MLP neurons of a small language model. Each row is named by its layer, matrix (up: input weights) and neuron, and shows model dimensions 0-255. Each number is 128 + 24 x the weight over its row's rms, rounded and kept within 0 to 255. Numbers have three digits each.
After each neuron's rows, "fires on" lists the tokens most often at its 100 highest values on Wikipedia text that the model never trained on.

L4.up461:143108095110115139163130157154130112141093138161167174091136123139129112131130122127104103096056167167118141151090142094075118110170125100125176118104126111121120122114140161141145143155106164118116147128144115163136132094130138147169132118115099173098125135102168108139118088128149133134155148146114147132149119117127132126141072119102162158090092173126196141149131176124108114143112122108081114106136135093138144148109114159135112141101161112134148161160112119122153149188133179149096131084147116133118142114078164127120144120096102166124121153109132117123146125146090161121110128143153129137134181129177119133133141135115170142147101095088133137120107130156149131150148129101149104118141144149140141114126127137139126090121085124103129093123167114123058107116171124
fires on: " of", ":", " |"

L4.up839:141077079145112121148109110154099148120185151140121161086116160163105152132111151145146119107124106134119120102144098135157117127103141132117153112095142107108149114143133138113152070180125136131137085152087133179101116153112105152151128115181116138121105162174145124164154121160124105110140146078128129173112089139107145108124107085197123143111154157083174121138112097095126166133148131112095132141178154138109140117084124121120117153102109152094110143117151120159139076136116112156125119101124143142181132121107088139143133132088126135109137139138108121109145107151134155112092174113154120155120112115157141141095139076088138158165134128110133155148143115128107124126139110118118163111144119139121118129102113151157062109165096123121120100114145114143077131103111112
fires on: " on", " Ren", " Tro", "hi", "On"

L4.up373:129120144128125154140149130115130166116125145115152131125099144118132158100148177132114152148131131115079147163133121139123125132137132174093118135131134123108159154147136150149058123107139161112132160157080158114142119139082165098165068114090169139147097119159129099113125147186124117122132115118104131152151135164148124088157113129117135109121127156110133167139151183095089124182145168132118133139172129133125134154105097118157119102112140133151141130114097122149124108111155082141150133097172153167131152119116126099123155132119114146097137154157165138150090132121100166130100164159131141137108161137155095142107098138122162126127118077139112106127154167126119121165123109168124134084126133082109164141108139079105109128118124097127136127112118156176103070088182139
fires on: "w", "ch", "er", "f", "ger", "g"

L4.up577:137122143095138118144116152158152132102145161160148149105123114119141115109168140136080113107123160139070127137152109123126125093132074116102100125069102122115129179115121132145118131136137185128100156121170145137129148137120128144086121123107109194129119146156134127072126120138136162157130146094114108118118117078103079098167089121122134104121124115093171126147162147109124150135120107131103136159122147140136124149121129144105145129137095122140104126136118147129099142155152087179146112084152091168117136162127124132108131147105170152114100144107158146113154149081145174109111123155117150159098120096150165135074126103108103174129086123141147098159091141080117126104114163146076129137104131165121156128084081138093120108129113123126121138098120118153098102137124093
fires on: " was", "don", "vin", " He"

L4.up276:123132130096099149162148164145122122130113148095136133102136114142085122143106135068151107138136128117142100122080162107143090148144121153119115159105099163117192113143133092171106147147147139141139083168110177131142121127116131162142148112105122150084152133118150115144098092120163133152119143137107134110109083158151119118187130140148125105136098146109154131112162185131109082154126138095128150146121153133126096116136122105156100174176133109141147112114112110163091131174122119119140145155093104140190121135117116122117121159085147149106111103096125165123106114156112132112145125137138151152121129086168113119157100190122124125176165103116108133111157124132142131100146099115151173097144141134111093070110106119141119148106135132107101109102134143104119118128186089
fires on: " Ad", "ni", " of", " Ac", " J"

L4.up47:166141125121116116125099119143119128152212140146114126074132075133118114135133174115170126077152133108133127145120123111147102141150133132115125140119149124160109144155127142091142156152132189145126130126130180163116126196147126164103164131137142131091095116151187093155128158130140121131105181139113155112136153124148136104103156115115134117156156129101191130164131110096135121144092117118139141112155150110130124077124162139130143138164132112123100089134157108154081100112107146101122113101135138122154127140055114138114108164112132149114132153125114137117145167144102159077114176076131154131108142092134112155134149092136138147136099154141089149167122123136123117107159106140127108133130165121103138113141121135150108096118152145086105137171127098160114127159151096
fires on: " his", " |", " of", "year", " her", "s"

L4.up901:098118127136153102153122122137144099167077137112138116100153130140103172144180114102105111116116149141103124138093104126136066159121133154082107145140104129130171128139154137121085118128165156098114115128129182152131107105080116124107126124122125146084120121155151111111156159135130141170147159122104131114054111128100163083155115135131100109149133137086105152112147108102087132133093120096076094135137160131122132130171098117151116127132171111111122152087112154128133106114151123138126161091128119169122100111096118128104167157127115128138137101134135150152156152157124128103114127121101110147145121137124083091105161114139132096180156109179150133080134116052126162128134156134124143087166158141109149098095129128142131125097117145137113158122133130105086157125104149
fires on: " ca", " Gra", " Ed", " ed", " ver", " Jr"

L4.up551:182104153096110144151108126129172123127157118146167132059123118108157165108148107106097141139107126120130112112078141114096109121171143117099134138147079096078127116161123063163152110159131097129109122111117118102134131112147155123124183110131152180142107109149105106124137111108125137094126122166109132115125105142142157120174123103145146098104085152095146159145139181104126087136120134154116093101119122119119158136160110108136115096117071135127128110092162193146108111117122149096126144147165136141138178147138157130123138146055115156125100111144101123135123155146121100100168123128110115136132137117155121089120135158123149101102105143165071111132131129149152131104146120175133155087116096115140134144114128127160098133110123146076128110106141131107159122114117152
fires on: "c", "i", "cc", " ", "E"